config.yaml
num_hidden_layers: 15
hidden_size: 160
num_attention_heads: 4
num_key_value_heads: 4
head_dim: 64
intermediate_size: 640
vocab_size: 2048
hidden_act: "relu"
norm: "layernorm"
norm_place: "pre"
norm_eps: 1e-05
positions: "learned"
qk_norm: false
attn_scale: 0.125
bias: "all"
tie_word_embeddings: false
parallel_block: true
init: "normal"
init_std_qkv: 0.0278
init_std_o: 0.00507
init_std_up: 0.0278
init_std_down: 0.00507
init_out_by_depth: true
optimizer: "adam_variant"
learning_rate: 0.00107
beta1: 0.9
beta2: 0.99
weight_decay: 0.12
lr_head: 0.0102
max_grad_norm: 0.5
warmup_steps: 234
schedule: "cos"
final_lr_fraction: 0.1
batch_tokens: [16384, 32768, 65536]
max_seq_len: 256
doc_mask: true
train_tokens: 350100000
max_steps: 9568
dataset: "wikipedia_en"
MLP neurons of a small language model. Each row is named by its layer, matrix (up: input weights) and neuron, and shows model dimensions 80-143. Each number is 50 + 10 x the weight over its row's rms, rounded and kept within 0 to 99.
After each neuron's rows, "fires after" lists the tokens most often just before its 100 highest values on Wikipedia text that the model never trained on. A number after a token or word is its count.

L5.up180:40 48 63 46 50 53 61 54 44 63 41 45 43 37 52 49 40 38 53 66 38 29 64 40 44 52 56 57 48 45 50 60 55 49 68 48 53 47 39 49 75 45 59 51 61 53 39 42 45 61 41 35 35 41 61 58 57 40 41 64 67 47 48 40
fires after: " |" 79, " in" 6

L12.up605:66 52 61 53 68 47 47 42 48 56 61 45 61 45 54 50 47 49 40 68 66 42 65 50 50 34 52 46 47 52 52 59 74 51 51 50 42 42 55 46 48 39 59 59 21 66 38 45 46 60 34 57 66 39 59 56 52 40 33 44 44 42 52 48
fires after: " the" 23, " |" 21, "-" 8, " The" 6

L8.up425:47 22 57 52 57 56 47 56 45 39 36 63 48 49 51 57 58 58 43 70 58 50 37 50 42 56 50 36 50 31 55 46 38 43 50 45 41 62 35 59 61 56 37 56 44 51 47 68 45 67 45 50 47 46 40 52 47 43 33 43 50 32 31 52
fires after: "|" 22, "-" 22, " |" 9, " G" 5, "\n" 5, "W" 4

L11.up296:50 60 58 52 49 51 57 63 47 61 55 56 53 57 59 68 53 49 45 56 51 50 47 42 48 63 55 49 62 39 58 57 40 44 67 49 61 73 28 53 49 54 55 47 48 32 74 51 45 40 30 63 58 32 42 53 50 45 53 46 55 52 41 46
fires after: " L" 18, " M" 13, " l" 10, " N" 8, "m" 7, "L" 6

L8.up395:57 39 54 48 68 41 73 66 46 57 46 40 43 58 49 36 42 41 43 70 51 31 55 41 39 54 42 40 47 35 53 49 54 45 59 42 55 41 51 53 47 36 60 62 65 49 53 50 52 75 46 47 56 66 62 50 47 40 46 45 40 33 37 42
fires after: " |" 66, "ck" 5, ";" 4, "-" 4

L7.up134:45 50 43 39 43 58 31 57 47 63 49 57 64 55 54 56 50 49 39 73 52 37 85 57 39 63 44 46 52 48 55 47 75 44 54 31 53 49 49 39 43 56 35 80 53 44 49 59 36 46 54 42 51 28 57 44 35 42 57 48 55 60 58 41
fires after: "\n" 42, ")" 13

L2.up327:59 61 44 70 47 51 47 56 47 27 48 69 40 59 46 44 41 55 43 67 43 30 53 45 49 54 57 38 41 55 51 48 63 62 56 56 55 49 46 40 44 52 49 50 70 51 53 34 51 41 44 64 46 57 56 60 60 42 47 61 59 50 41 38
fires after: "\n" 42, " |" 27, ";" 4

L9.up14:44 53 39 66 49 44 39 52 45 49 51 71 51 53 48 59 33 52 57 66 48 52 48 53 37 46 39 46 47 44 50 53 55 41 70 51 48 50 49 60 65 51 43 72 46 58 65 53 63 49 39 41 57 75 48 65 70 52 54 48 49 54 50 43
fires after: " f" 27, "re" 6, "ity" 6, "f" 6, "av" 5, "und" 4

L11.up61:37 41 62 53 57 57 57 52 46 52 45 68 57 39 42 45 54 46 58 53 42 42 48 52 68 36 59 64 49 47 47 48 57 61 34 47 71 54 31 56 42 36 39 56 45 51 55 59 62 37 49 59 61 47 44 56 68 39 42 35 34 46 34 42
fires after: " M" 13, " Mon" 12, " An" 11, " d" 9, " D" 8

L12.up215:52 48 76 61 70 62 42 59 49 54 42 51 61 49 52 56 62 49 50 50 43 42 77 55 56 32 55 49 62 27 26 51 32 62 33 46 54 39 51 69 39 58 43 49 45 46 46 70 62 47 51 54 62 50 64 49 68 39 56 54 55 34 47 41
fires after: " d" 33, " D" 25, "ig" 6, "b" 4

L5.up121:44 34 61 52 53 60 72 47 53 58 35 53 61 58 59 40 31 55 41 55 56 51 58 36 45 62 57 37 54 41 43 59 42 51 52 30 35 60 39 48 38 49 51 41 43 48 41 60 52 61 42 58 49 35 66 51 50 41 42 48 63 30 45 32
fires after: " |" 44, " W" 18, " L" 9, " G" 5

L9.up246:34 46 36 45 56 52 62 62 51 49 51 47 37 51 33 52 43 43 76 64 47 41 62 44 38 59 45 50 51 37 52 55 48 39 50 54 58 67 53 51 60 51 51 61 50 59 43 52 37 49 54 45 33 48 56 55 67 45 24 47 68 40 51 47
fires after: " |" 57, " s" 9, " Total" 6, "%" 5

L12.up636:36 51 69 50 65 55 58 43 52 61 36 66 61 52 61 38 49 49 52 55 53 37 52 41 51 41 49 32 41 46 61 46 60 53 55 47 50 54 20 57 45 48 55 48 66 46 64 60 54 45 34 52 52 53 53 47 47 59 34 25 34 59 48 46
fires after: " N" 19, " C" 15, " c" 14, " G" 12, " H" 10, " Ch" 6

L11.up430:71 52 40 43 57 50 57 35 67 34 37 40 52 47 52 37 42 50 61 52 64 56 55 55 36 48 33 36 73 40 49 49 45 55 65 45 76 47 25 56 53 54 54 53 53 49 56 43 53 68 32 54 43 43 50 43 31 57 47 47 30 58 51 47
fires after: "ar" 13, " 199" 11, " 198" 11, " en" 9, "ic" 8, "umb" 7

L11.up56:31 38 65 42 53 56 47 49 47 43 38 55 60 52 57 73 60 47 54 51 37 66 53 45 65 59 48 41 46 34 69 53 62 43 63 42 58 28 34 42 62 35 49 54 59 65 59 55 63 33 43 39 38 50 49 51 46 50 35 42 59 49 37 23
fires after: " l" 24, " L" 11, "," 11, " E" 7, " c" 6

L8.up283:60 50 56 47 53 58 38 51 67 50 59 68 49 56 33 68 51 39 54 63 36 49 54 33 56 60 26 58 54 43 60 36 75 33 57 56 66 33 44 52 25 60 55 46 58 42 41 47 54 55 37 51 42 43 45 38 44 58 46 66 59 52 58 56
fires after: "-" 31, " (" 16, " un" 15, " dis" 4, " Sup" 4, " re" 4

L9.up10:61 34 59 52 43 48 54 63 53 51 47 60 48 46 46 59 34 43 42 49 57 37 45 44 46 53 34 51 50 32 59 62 51 56 62 62 67 30 60 55 54 35 49 58 50 24 55 44 51 61 34 60 43 56 60 50 63 66 45 30 42 37 44 44
fires after: " on" 44, ":" 9, "ased" 7, "ed" 6, "On" 5

L5.up547:55 60 45 71 68 59 61 55 63 48 69 61 49 40 70 48 44 49 59 61 46 48 28 58 52 46 51 46 56 51 54 56 44 38 61 45 48 61 47 53 44 71 50 45 61 43 74 44 45 45 46 56 39 40 42 42 69 46 45 62 44 57 40 43
fires after: " N" 29, " M" 9, " C" 7, " L" 5, " El" 4, ";" 4

L9.up599:61 61 49 48 45 43 44 57 45 54 41 44 42 43 61 51 36 45 56 67 50 32 59 43 62 34 59 47 61 62 41 58 56 39 63 60 63 48 53 45 63 43 47 48 53 42 47 60 39 61 45 48 57 36 62 43 42 41 25 60 46 34 43 54
fires after: " |" 98

L9.up467:38 43 46 57 66 51 62 53 52 57 59 50 68 64 56 49 50 60 50 60 48 47 50 42 70 50 58 48 55 37 65 51 42 52 40 49 53 65 42 38 40 68 50 50 37 49 32 49 53 45 52 36 45 41 55 66 70 48 57 47 56 53 38 54
fires after: " P" 16, " F" 13, " G" 13, " I" 11, " N" 10, " f" 7

L12.up594:54 35 64 48 50 53 42 41 47 58 49 49 49 76 57 49 39 54 45 59 57 69 44 39 67 48 38 34 51 31 51 59 64 61 32 41 32 49 37 53 47 50 55 67 44 49 62 47 54 47 44 57 67 39 63 41 56 26 55 47 63 34 33 49
fires after: " St" 24, " st" 11, " 1" 10, "st" 6, " Cl" 6, "le" 5

L8.up58:64 51 59 50 33 72 29 46 69 52 34 49 45 65 67 51 55 55 55 60 64 53 44 66 59 40 40 55 67 41 50 57 54 43 59 54 52 49 36 62 58 48 47 50 38 51 55 62 56 59 56 48 43 62 47 32 55 46 38 29 48 37 28 31
fires after: " I" 31, "I" 20, " Ar" 11, " ar" 6, "==" 5

L11.up101:44 45 47 50 48 58 49 37 53 59 58 53 50 49 71 41 61 45 62 66 56 64 46 40 68 43 52 46 56 40 56 61 49 46 57 48 44 57 42 56 52 36 50 53 48 53 52 52 56 43 50 37 69 46 41 43 41 49 47 39 36 26 43 43
fires after: " ar" 27, " Ar" 14, "y" 8, " an" 7, "or" 5, "on" 4

L7.up545:52 29 43 51 46 56 58 35 52 45 59 65 61 57 34 55 51 53 53 65 61 58 63 40 55 79 41 32 53 43 54 49 64 44 58 30 63 55 43 42 43 38 36 59 48 66 53 52 57 50 27 35 39 52 57 45 57 61 55 45 60 49 49 45
fires after: "-" 18, "\n" 16, "|" 14, " 4" 6

L7.up99:64 43 56 72 57 43 45 42 52 49 48 47 40 61 60 49 42 44 53 49 55 49 66 36 48 46 46 51 56 33 39 54 48 49 32 56 60 79 28 46 52 57 32 46 50 49 40 48 46 53 59 48 43 26 44 39 41 46 42 43 49 57 43 40
fires after: "\n" 15, " the" 14, "." 11, "The" 7, " that" 6, " The" 5

L12.up232:51 64 45 59 51 55 49 55 63 50 69 72 39 43 51 54 48 39 49 65 48 21 41 50 67 64 48 60 51 57 54 66 64 57 49 53 60 59 45 64 43 53 40 36 40 50 62 48 48 55 47 61 51 66 55 53 44 64 28 47 59 49 38 51
fires after: " in" 14, " " 12, " m" 9, " s" 6, " inc" 6, "s" 5

L11.up434:47 39 38 44 69 55 62 68 59 46 68 65 38 66 53 54 57 37 51 56 57 36 58 50 80 45 56 37 56 45 45 39 49 40 40 45 59 33 52 66 39 63 47 30 58 49 50 52 61 52 48 53 62 49 56 49 47 74 41 56 50 50 44 53
fires after: " n" 17, " N" 11, " m" 8, " Em" 8, " an" 5, " M" 5

L7.up528:53 38 50 51 52 51 37 44 59 52 44 47 50 73 49 66 45 56 40 65 33 40 73 42 58 60 57 49 51 52 38 36 58 60 29 38 71 47 59 44 37 63 22 51 69 68 41 59 44 52 36 29 34 50 58 38 51 44 60 51 56 60 40 28
fires after: " \"" 48, "|" 29

L8.up353:56 40 59 44 47 56 57 65 53 53 41 35 53 46 50 55 47 31 45 44 63 43 40 31 30 68 62 36 42 52 34 57 66 42 41 52 53 53 41 52 63 48 59 62 51 47 62 55 44 44 35 49 39 58 57 46 52 59 46 40 53 45 42 37
fires after: " on" 21, " October" 9, "On" 9, " March" 7, " May" 7, " February" 5

L7.up294:48 69 34 70 68 52 46 53 51 54 39 37 41 55 38 53 48 41 60 80 54 27 53 46 55 49 49 57 55 53 45 62 44 50 56 58 53 57 36 51 59 51 48 42 46 46 49 63 51 61 46 40 29 70 52 50 41 27 32 55 60 36 27 37
fires after: " |" 57, " " 8, "/" 6, " -" 4

L9.up137:69 36 58 64 47 38 55 59 60 70 58 59 61 52 58 64 54 46 56 34 57 63 51 48 53 50 45 48 55 49 48 61 64 58 47 28 44 62 37 43 40 50 57 38 43 36 44 42 42 46 40 50 56 58 46 46 64 43 45 33 55 55 45 47
fires after: " in" 30, " of" 11, " the" 8, " In" 8, " New" 7, "In" 5

L11.up301:41 52 50 34 56 40 56 42 59 40 59 42 64 69 56 51 48 41 43 65 56 48 34 64 57 54 65 39 55 50 39 38 48 44 67 36 44 47 64 52 47 57 50 45 54 66 44 64 43 60 35 36 62 56 35 49 64 56 49 42 43 56 47 42
fires after: " h" 27, " Br" 9, " Wh" 8, " w" 6

L11.up480:53 46 42 58 49 53 55 34 55 38 46 50 40 56 55 64 50 46 57 52 62 35 64 30 51 34 39 58 58 50 47 50 41 40 34 36 46 52 39 52 53 41 48 64 34 62 29 65 53 59 30 63 72 43 62 47 33 43 44 40 43 56 31 54
fires after: " |" 27, " the" 18, " and" 5, " to" 4

L8.up566:36 61 47 53 69 57 58 64 58 63 44 58 65 40 37 42 50 49 70 50 32 37 60 42 56 48 69 44 36 49 28 39 74 49 28 47 56 37 61 49 55 62 38 36 46 33 43 48 36 52 47 43 41 48 77 46 45 26 56 42 58 45 45 45
fires after: " P" 17, " v" 14, "p" 8, "om" 6, " V" 5

L7.up403:48 27 61 58 61 55 39 49 61 61 47 51 62 54 33 53 39 32 54 45 52 53 57 38 64 45 46 45 56 33 51 66 63 56 61 29 40 56 53 47 37 65 57 40 53 39 47 54 38 60 58 55 63 39 41 44 49 46 40 49 59 51 47 39
fires after: " |" 61, ":" 7, " were" 4, " W" 4

L11.up279:49 44 40 48 39 41 41 44 67 44 48 56 55 40 47 38 57 45 55 61 31 54 55 37 49 48 32 52 51 47 57 44 53 30 68 48 51 51 49 65 50 43 43 59 57 55 51 59 61 57 62 52 56 66 55 39 35 55 58 40 57 66 46 46
fires after: "ass" 17, " comp" 10, " com" 9, " s" 7, "otes" 7, " S" 6

L12.up421:49 60 49 50 54 49 39 44 56 44 34 71 54 35 53 66 31 46 53 72 52 53 49 43 52 54 46 54 50 51 44 33 75 36 57 59 44 61 59 40 55 49 59 63 52 36 63 35 49 59 43 53 54 71 56 43 52 56 67 43 46 61 39 55
fires after: "-" 33, " " 10, " Re" 8, " (" 4, " re" 4, " S" 4

L8.up238:46 44 44 45 52 57 32 41 67 41 47 61 70 72 30 77 50 47 50 61 47 55 46 68 43 44 55 55 47 54 40 53 58 54 50 50 66 63 50 45 56 53 24 76 46 61 56 42 55 53 38 45 51 55 58 30 34 74 55 56 33 55 22 38
fires after: " S" 21, "–" 15, "|" 10, " (" 8

L5.up578:59 41 45 49 46 64 60 64 59 43 43 48 43 75 60 57 43 46 47 50 49 42 66 52 36 31 35 57 60 60 46 57 67 36 66 29 56 60 47 58 48 54 39 65 48 36 60 60 49 40 40 48 31 35 56 49 43 56 53 31 35 61 45 38
fires after: "\n" 45, "Th" 8, " 202" 8, " 201" 7, " 196" 4

L9.up257:40 57 33 47 55 60 52 47 51 52 32 46 53 53 59 47 42 45 53 56 63 38 62 56 55 45 35 28 51 44 49 63 46 60 51 45 47 62 46 42 38 46 52 63 58 52 69 51 54 59 56 48 57 66 66 34 68 40 44 60 29 52 36 48
fires after: "A" 17, " A" 12, " F" 8, "B" 8, " U" 7

L11.up523:71 40 54 48 61 50 47 60 43 54 38 56 35 56 56 63 35 39 55 54 54 52 49 60 55 45 41 49 64 50 62 66 49 59 43 51 56 47 28 43 39 47 53 56 45 57 56 46 58 58 48 52 31 46 54 51 48 64 47 40 45 28 54 38
fires after: " I" 18, " Car" 13, "y" 13, "ar" 7, " en" 6

L7.up484:58 49 52 51 62 58 35 50 56 43 47 49 44 59 61 53 61 52 57 62 44 51 57 42 54 37 44 66 49 59 43 70 47 35 53 30 47 56 39 32 59 52 41 48 41 38 32 58 49 47 45 57 61 45 51 42 32 55 47 41 37 54 47 50
fires after: " the" 59, " 200" 6, "The" 4, " 199" 4, " 198" 4

L5.up310:47 44 59 42 45 51 44 50 57 54 48 47 56 58 54 61 47 29 49 66 56 45 64 67 43 48 38 22 64 36 46 55 61 28 74 41 51 65 36 49 27 51 37 55 41 40 61 49 54 49 43 62 39 38 46 71 49 62 49 40 51 45 51 39
fires after: "\n" 64

L5.up540:54 41 68 55 49 62 47 47 66 42 48 62 58 59 75 50 59 51 57 61 56 68 40 49 65 48 57 36 54 40 46 45 56 37 58 47 38 45 46 46 54 47 59 65 35 62 38 59 59 54 43 38 39 45 53 62 66 54 54 29 48 44 44 48
fires after: " N" 23, " L" 12, " l" 7, " n" 5, " R" 5

L12.up284:32 43 59 45 61 57 33 71 56 49 53 59 58 45 52 65 48 56 44 62 33 44 58 66 57 49 46 62 58 55 48 44 65 37 50 33 72 51 63 50 42 64 48 45 53 31 44 53 46 51 52 51 34 47 39 41 56 54 41 53 63 46 39 55
fires after: " M" 39, " in" 11, " T" 5, " m" 5

L9.up543:42 40 46 60 50 60 54 61 51 63 73 49 47 55 52 67 43 56 74 50 48 48 52 49 63 46 53 38 54 52 61 59 51 52 44 43 35 76 48 63 41 56 35 34 51 47 47 58 64 67 26 36 50 49 50 43 63 35 41 50 52 43 49 38
fires after: "," 19, " in" 11, " of" 11, " the" 8, " O" 7, "y," 7

L11.up635:37 50 54 39 68 48 61 63 55 59 51 38 57 53 59 53 54 54 48 65 29 42 65 50 65 52 47 49 48 32 70 53 43 46 35 45 46 59 33 55 40 62 45 31 54 47 48 51 42 40 38 55 48 58 55 51 64 65 38 37 68 39 49 47
fires after: " M" 18, " c" 18, " N" 10, " C" 8, "_" 8, " P" 7

L11.up540:40 65 54 50 44 42 34 50 40 48 56 50 55 57 44 72 43 53 64 63 50 54 46 44 37 62 26 46 62 60 49 41 48 42 39 66 46 54 55 48 52 60 43 59 36 54 47 42 70 80 37 39 38 63 44 56 52 34 43 47 45 67 36 38
fires after: " t" 27, " st" 10, " in" 8, " T" 7, " out" 4, " us" 4

L11.up392:44 56 44 43 70 57 53 51 60 47 54 51 67 58 43 42 68 56 59 40 31 38 58 44 62 37 41 52 49 45 58 27 56 58 28 49 47 60 42 43 58 58 54 37 54 59 60 48 53 38 43 55 46 48 63 46 51 54 33 46 58 46 45 43
fires after: " v" 24, " V" 20, "v" 5, " •" 5

L5.up275:47 65 47 41 52 45 38 60 49 47 46 61 63 72 66 69 59 51 48 41 51 60 67 50 44 54 39 43 46 42 58 45 52 48 47 61 43 50 45 41 35 56 25 50 49 46 61 38 35 56 45 30 40 49 54 41 46 49 43 42 57 46 49 29
fires after: "\n" 28, "7" 5, " 198" 5, " H" 5, " J" 5, " Ch" 5

L9.up371:45 54 36 56 53 51 29 38 59 51 68 69 34 61 47 63 49 48 49 74 51 48 44 61 62 57 38 23 47 35 67 62 50 34 52 39 38 52 25 56 48 43 48 64 56 63 57 47 49 44 46 49 47 43 43 51 33 65 32 48 58 45 41 40
fires after: " G" 24, " F" 22, " P" 8, "re" 4, " f" 4, " sign" 4

L5.up156:46 33 48 41 67 67 43 58 62 58 40 72 41 56 41 50 38 39 54 57 61 52 73 46 34 53 52 47 65 40 43 39 60 36 66 27 57 50 53 57 41 52 41 53 60 55 61 40 33 59 52 52 49 49 58 35 35 49 54 48 53 48 30 34
fires after: " |" 63, "|" 5, "\n" 4, ":" 4

L5.up354:42 47 49 41 41 50 50 45 53 51 66 53 55 38 48 54 39 42 52 44 44 45 43 35 51 54 48 51 53 43 40 45 62 44 51 47 48 53 42 58 43 53 59 54 56 57 26 46 58 62 47 36 38 44 54 57 55 60 45 48 29 53 49 28
fires after: " p" 20, " c" 14, " app" 11, " " 9

L11.up278:42 43 51 62 42 46 65 48 55 62 57 57 64 60 36 63 64 45 65 49 55 43 36 47 58 62 62 38 49 47 42 55 69 42 34 39 59 60 19 61 59 52 50 58 57 41 72 24 45 56 36 36 47 51 53 41 52 42 42 65 46 51 48 39
fires after: " V" 21, "C" 15, " C" 15, " Soc" 11, " (C" 6, "–" 6

L8.up340:40 64 50 51 50 41 53 42 49 66 64 63 34 56 26 51 49 53 57 68 41 56 50 43 72 42 57 55 65 54 58 55 51 64 52 54 38 60 50 49 44 52 61 54 56 61 43 62 63 32 29 59 78 51 53 56 72 46 49 46 49 38 43 50
fires after: " F" 16, " f" 13, "F" 9, "ron" 9, " Pr" 9, " pr" 8

L12.up494:35 54 41 43 58 39 51 39 45 50 51 69 48 61 47 41 34 48 48 66 47 37 43 61 58 35 68 57 50 45 50 46 45 59 52 54 55 59 51 47 38 46 54 57 57 64 55 53 59 66 32 41 53 34 62 54 55 54 38 57 42 40 48 35
fires after: " f" 26, " F" 16, " b" 14, " s" 6, " B" 5, "F" 4

L8.up284:41 51 56 43 49 49 37 57 69 42 47 61 63 61 43 61 57 45 53 47 55 56 53 23 58 75 44 41 49 51 58 50 55 34 48 31 44 53 33 42 54 50 47 50 55 38 62 36 39 60 39 58 40 57 56 47 40 58 50 49 48 59 37 38
fires after: "C" 24, " (19" 22, "P" 6, "==C" 6, " (C" 5

L5.up345:56 60 63 44 65 49 59 46 53 37 36 63 56 55 50 76 56 48 54 69 61 38 48 47 58 46 32 60 57 48 60 44 61 36 67 49 63 35 49 52 61 41 49 40 47 49 36 47 54 38 53 50 36 48 64 49 44 52 44 52 58 45 48 44
fires after: " (" 18, " rec" 12, " un" 9, "c" 8, "/" 8, " d" 7

L8.up609:49 39 59 46 48 47 45 46 58 46 65 52 59 70 35 57 61 48 62 56 47 32 51 62 72 33 48 41 49 50 40 64 60 60 35 52 45 52 46 59 48 53 50 29 48 43 43 69 59 44 46 47 54 62 49 79 43 47 45 44 37 56 35 46
fires after: " B" 28, " O" 14, " o" 8, " the" 8, "A" 4

L11.up628:43 40 66 51 54 54 34 35 55 48 41 81 62 57 40 54 43 54 48 56 57 43 58 46 51 39 32 57 60 54 45 38 71 33 43 52 48 39 49 52 62 44 41 54 62 31 48 50 53 51 62 53 39 49 66 42 44 53 40 58 61 43 42 39
fires after: " " 27, "-" 20, " (" 11, " un" 10, " Un" 10, " 1," 5

L7.up28:50 64 44 47 47 50 44 63 63 30 55 52 61 58 63 51 41 37 36 58 66 45 37 37 56 41 43 51 64 54 36 56 45 47 46 50 48 62 54 46 62 62 38 54 44 54 56 46 50 55 43 43 59 63 70 30 41 43 55 45 51 35 47 41
fires after: " con" 15, " comp" 12, " app" 10, " \"" 10, " appro" 5, " under" 5

L7.up349:50 53 51 46 62 57 56 46 65 41 40 46 62 57 53 60 45 36 53 61 53 61 51 29 50 61 52 31 51 34 27 40 51 37 41 56 53 55 59 48 49 55 50 76 39 42 64 57 61 60 47 35 59 62 52 43 53 46 46 39 64 58 52 46
fires after: "-" 23, "\n" 15, "==" 11, "|" 4, "land" 4, " (" 4

L11.up214:30 66 66 31 48 56 49 56 63 46 40 65 49 56 42 50 49 32 38 77 45 42 66 58 57 42 40 54 52 48 64 44 53 41 45 64 35 58 55 50 35 58 47 68 45 45 44 52 53 69 34 41 53 45 59 46 39 60 54 43 54 53 48 58
fires after: "-" 28, " S" 22, "S" 6, " Re" 5, "\n" 4, " +" 4

L7.up184:51 48 51 47 45 37 38 58 58 47 43 58 39 55 43 74 43 34 61 47 57 50 44 33 46 44 57 49 61 46 53 62 69 59 44 47 57 70 47 39 42 48 41 40 48 55 48 51 64 55 40 54 42 50 58 35 44 59 57 40 52 59 45 44
fires after: "-" 39, " In" 22, "," 8, "|" 7, "In" 5

L12.up0:44 37 59 65 55 60 58 56 70 60 68 41 46 53 58 45 53 60 42 44 33 35 54 73 56 33 46 49 47 56 38 40 62 50 53 58 57 58 48 56 60 54 44 48 51 67 56 54 58 37 26 31 33 53 52 48 48 41 33 53 40 53 46 45
fires after: " v" 18, "v" 17, " ele" 15, "min" 7, "oll" 5

L2.up123:68 59 59 53 58 59 45 61 52 50 79 65 46 53 42 48 50 59 62 62 41 58 50 53 43 49 44 30 53 47 42 50 38 51 41 57 47 64 37 41 53 36 46 56 43 31 54 40 45 53 41 43 55 60 42 37 42 29 44 31 48 51 46 44
fires after: " at" 15, " of" 13, " in" 11, " to" 7, " and" 5, " from" 4

L9.up291:50 52 45 56 49 53 44 69 54 29 62 43 72 38 43 55 30 43 56 55 49 52 65 81 57 41 32 57 54 62 51 43 44 56 42 50 56 64 44 57 48 60 38 56 51 51 41 48 59 57 48 47 42 59 53 55 48 50 34 35 54 49 46 36
fires after: " t" 21, " in" 9, " T" 8, " W" 7, " f" 7, " sp" 5

L7.up3:31 33 68 41 49 51 60 75 46 38 41 62 46 64 50 61 28 43 48 52 41 48 42 42 50 45 55 43 53 43 55 52 40 36 60 28 56 39 62 53 59 55 46 62 66 45 37 59 41 56 48 43 46 41 47 70 40 42 47 57 56 44 46 38
fires after: " |" 43, " sh" 9, " P" 7, " N" 4, " Sw" 4

L9.up396:50 45 41 64 66 53 67 49 55 56 38 67 59 57 54 71 56 47 54 78 58 38 53 62 74 27 47 59 53 51 59 35 61 42 61 54 61 53 42 54 45 45 64 60 51 62 56 33 56 38 26 55 50 55 55 59 46 53 56 40 36 46 56 47
fires after: " F" 27, " f" 19, "/" 7, " G" 6, "%" 6, "F" 4

L7.up9:63 59 43 40 50 28 61 62 56 41 53 57 56 64 35 56 47 42 62 50 40 56 39 52 54 47 47 45 59 34 54 37 59 62 58 39 64 49 57 58 33 48 19 56 53 46 40 30 60 63 61 44 55 52 68 37 59 59 39 57 57 59 35 39
fires after: " S" 22, " (" 19, " s" 8, "–" 4

L11.up605:47 42 49 51 65 39 45 60 59 54 44 49 63 57 47 63 31 45 48 49 49 42 56 44 47 52 48 49 58 39 45 42 63 45 46 42 44 60 58 60 69 51 55 67 60 41 43 59 52 42 33 50 30 50 63 61 55 41 35 29 56 48 53 16
fires after: " c" 12, " w" 9, " W" 8, " V" 8, " v" 7, " bro" 6

L11.up475:46 41 58 65 65 65 50 39 53 62 42 62 44 55 42 59 32 28 50 40 53 58 55 39 36 45 39 50 86 18 36 44 55 42 53 48 55 50 53 41 52 57 41 59 60 68 49 60 52 55 57 48 54 56 61 39 50 54 42 41 50 51 30 48
fires after: " Fran" 34, " Jos" 8, "z" 7, " Ed" 6, " Lou" 4

L9.up321:38 61 49 70 61 50 50 57 54 39 63 51 49 51 68 53 44 35 54 58 44 48 59 36 55 54 48 56 52 53 46 79 59 47 45 46 53 42 58 61 47 46 63 57 50 59 32 44 53 61 49 56 33 50 64 66 56 49 47 51 52 55 36 39
fires after: " c" 20, " in" 9, " p" 9, " App" 9, " t" 8, " C" 5

L12.up282:43 59 28 44 52 61 47 52 63 34 43 68 37 54 44 65 29 51 45 57 44 42 61 48 41 41 46 43 66 32 41 42 54 52 50 45 54 40 52 44 46 40 58 49 61 50 55 69 40 35 49 71 60 48 64 59 62 45 49 56 54 43 51 44
fires after: " |" 97

L12.up109:35 41 64 58 49 71 59 55 59 51 31 47 62 58 61 39 30 53 51 56 53 48 49 60 53 42 47 17 53 48 49 46 51 54 43 44 51 57 38 47 46 50 41 70 33 58 45 47 59 47 43 57 30 52 57 38 48 46 49 45 39 56 37 34
fires after: " L" 13, " T" 11, " j" 9, " J" 6, " X" 6, " G" 6

L5.up27:48 69 22 52 53 49 58 60 47 34 57 52 58 38 60 40 41 47 62 51 50 44 71 62 55 68 44 55 41 45 47 37 32 45 49 49 56 42 60 54 49 48 58 59 52 40 26 51 52 55 38 49 50 49 45 56 51 51 39 56 38 55 44 40
fires after: " p" 41, " c" 39, " t" 7, " sc" 5

L8.up95:43 39 63 69 71 37 51 54 55 55 53 60 47 52 39 77 52 37 67 59 51 25 63 43 74 50 57 66 43 53 53 63 50 48 39 44 53 55 41 53 33 58 41 53 48 43 41 48 55 51 28 58 37 42 38 46 48 49 45 47 53 54 47 44
fires after: " m" 24, " (" 12, "/" 9, " " 7, " the" 6

L7.up283:41 21 61 39 54 58 45 65 65 45 45 48 68 48 37 67 58 51 63 56 40 52 60 43 56 50 48 46 53 42 52 54 57 53 40 49 45 49 50 42 56 53 52 68 50 40 50 48 47 52 34 46 62 62 58 56 51 57 46 43 41 47 40 33
fires after: " v" 22, " D" 11, " lead" 5, " p" 5, " c" 5, " P" 5

L8.up401:53 50 47 41 74 47 50 53 46 50 58 57 51 58 33 52 56 52 63 41 35 58 62 34 41 47 42 29 69 37 40 40 43 44 55 53 51 50 60 51 47 56 49 57 44 62 49 42 46 59 35 39 61 60 47 42 55 41 46 44 57 62 40 25
fires after: " R" 25, " Fran" 15, " Jos" 7, " W" 6, "in" 5

L12.up393:56 38 56 44 56 51 40 47 70 57 66 56 68 58 54 44 61 40 65 55 60 55 41 59 52 55 36 46 48 41 45 49 41 61 42 70 45 42 47 55 48 35 53 61 55 56 33 42 59 46 71 59 55 36 66 47 55 30 46 39 59 44 44 33
fires after: " st" 17, "hed" 8, " St" 7, "st" 7, " dist" 6, " bro" 6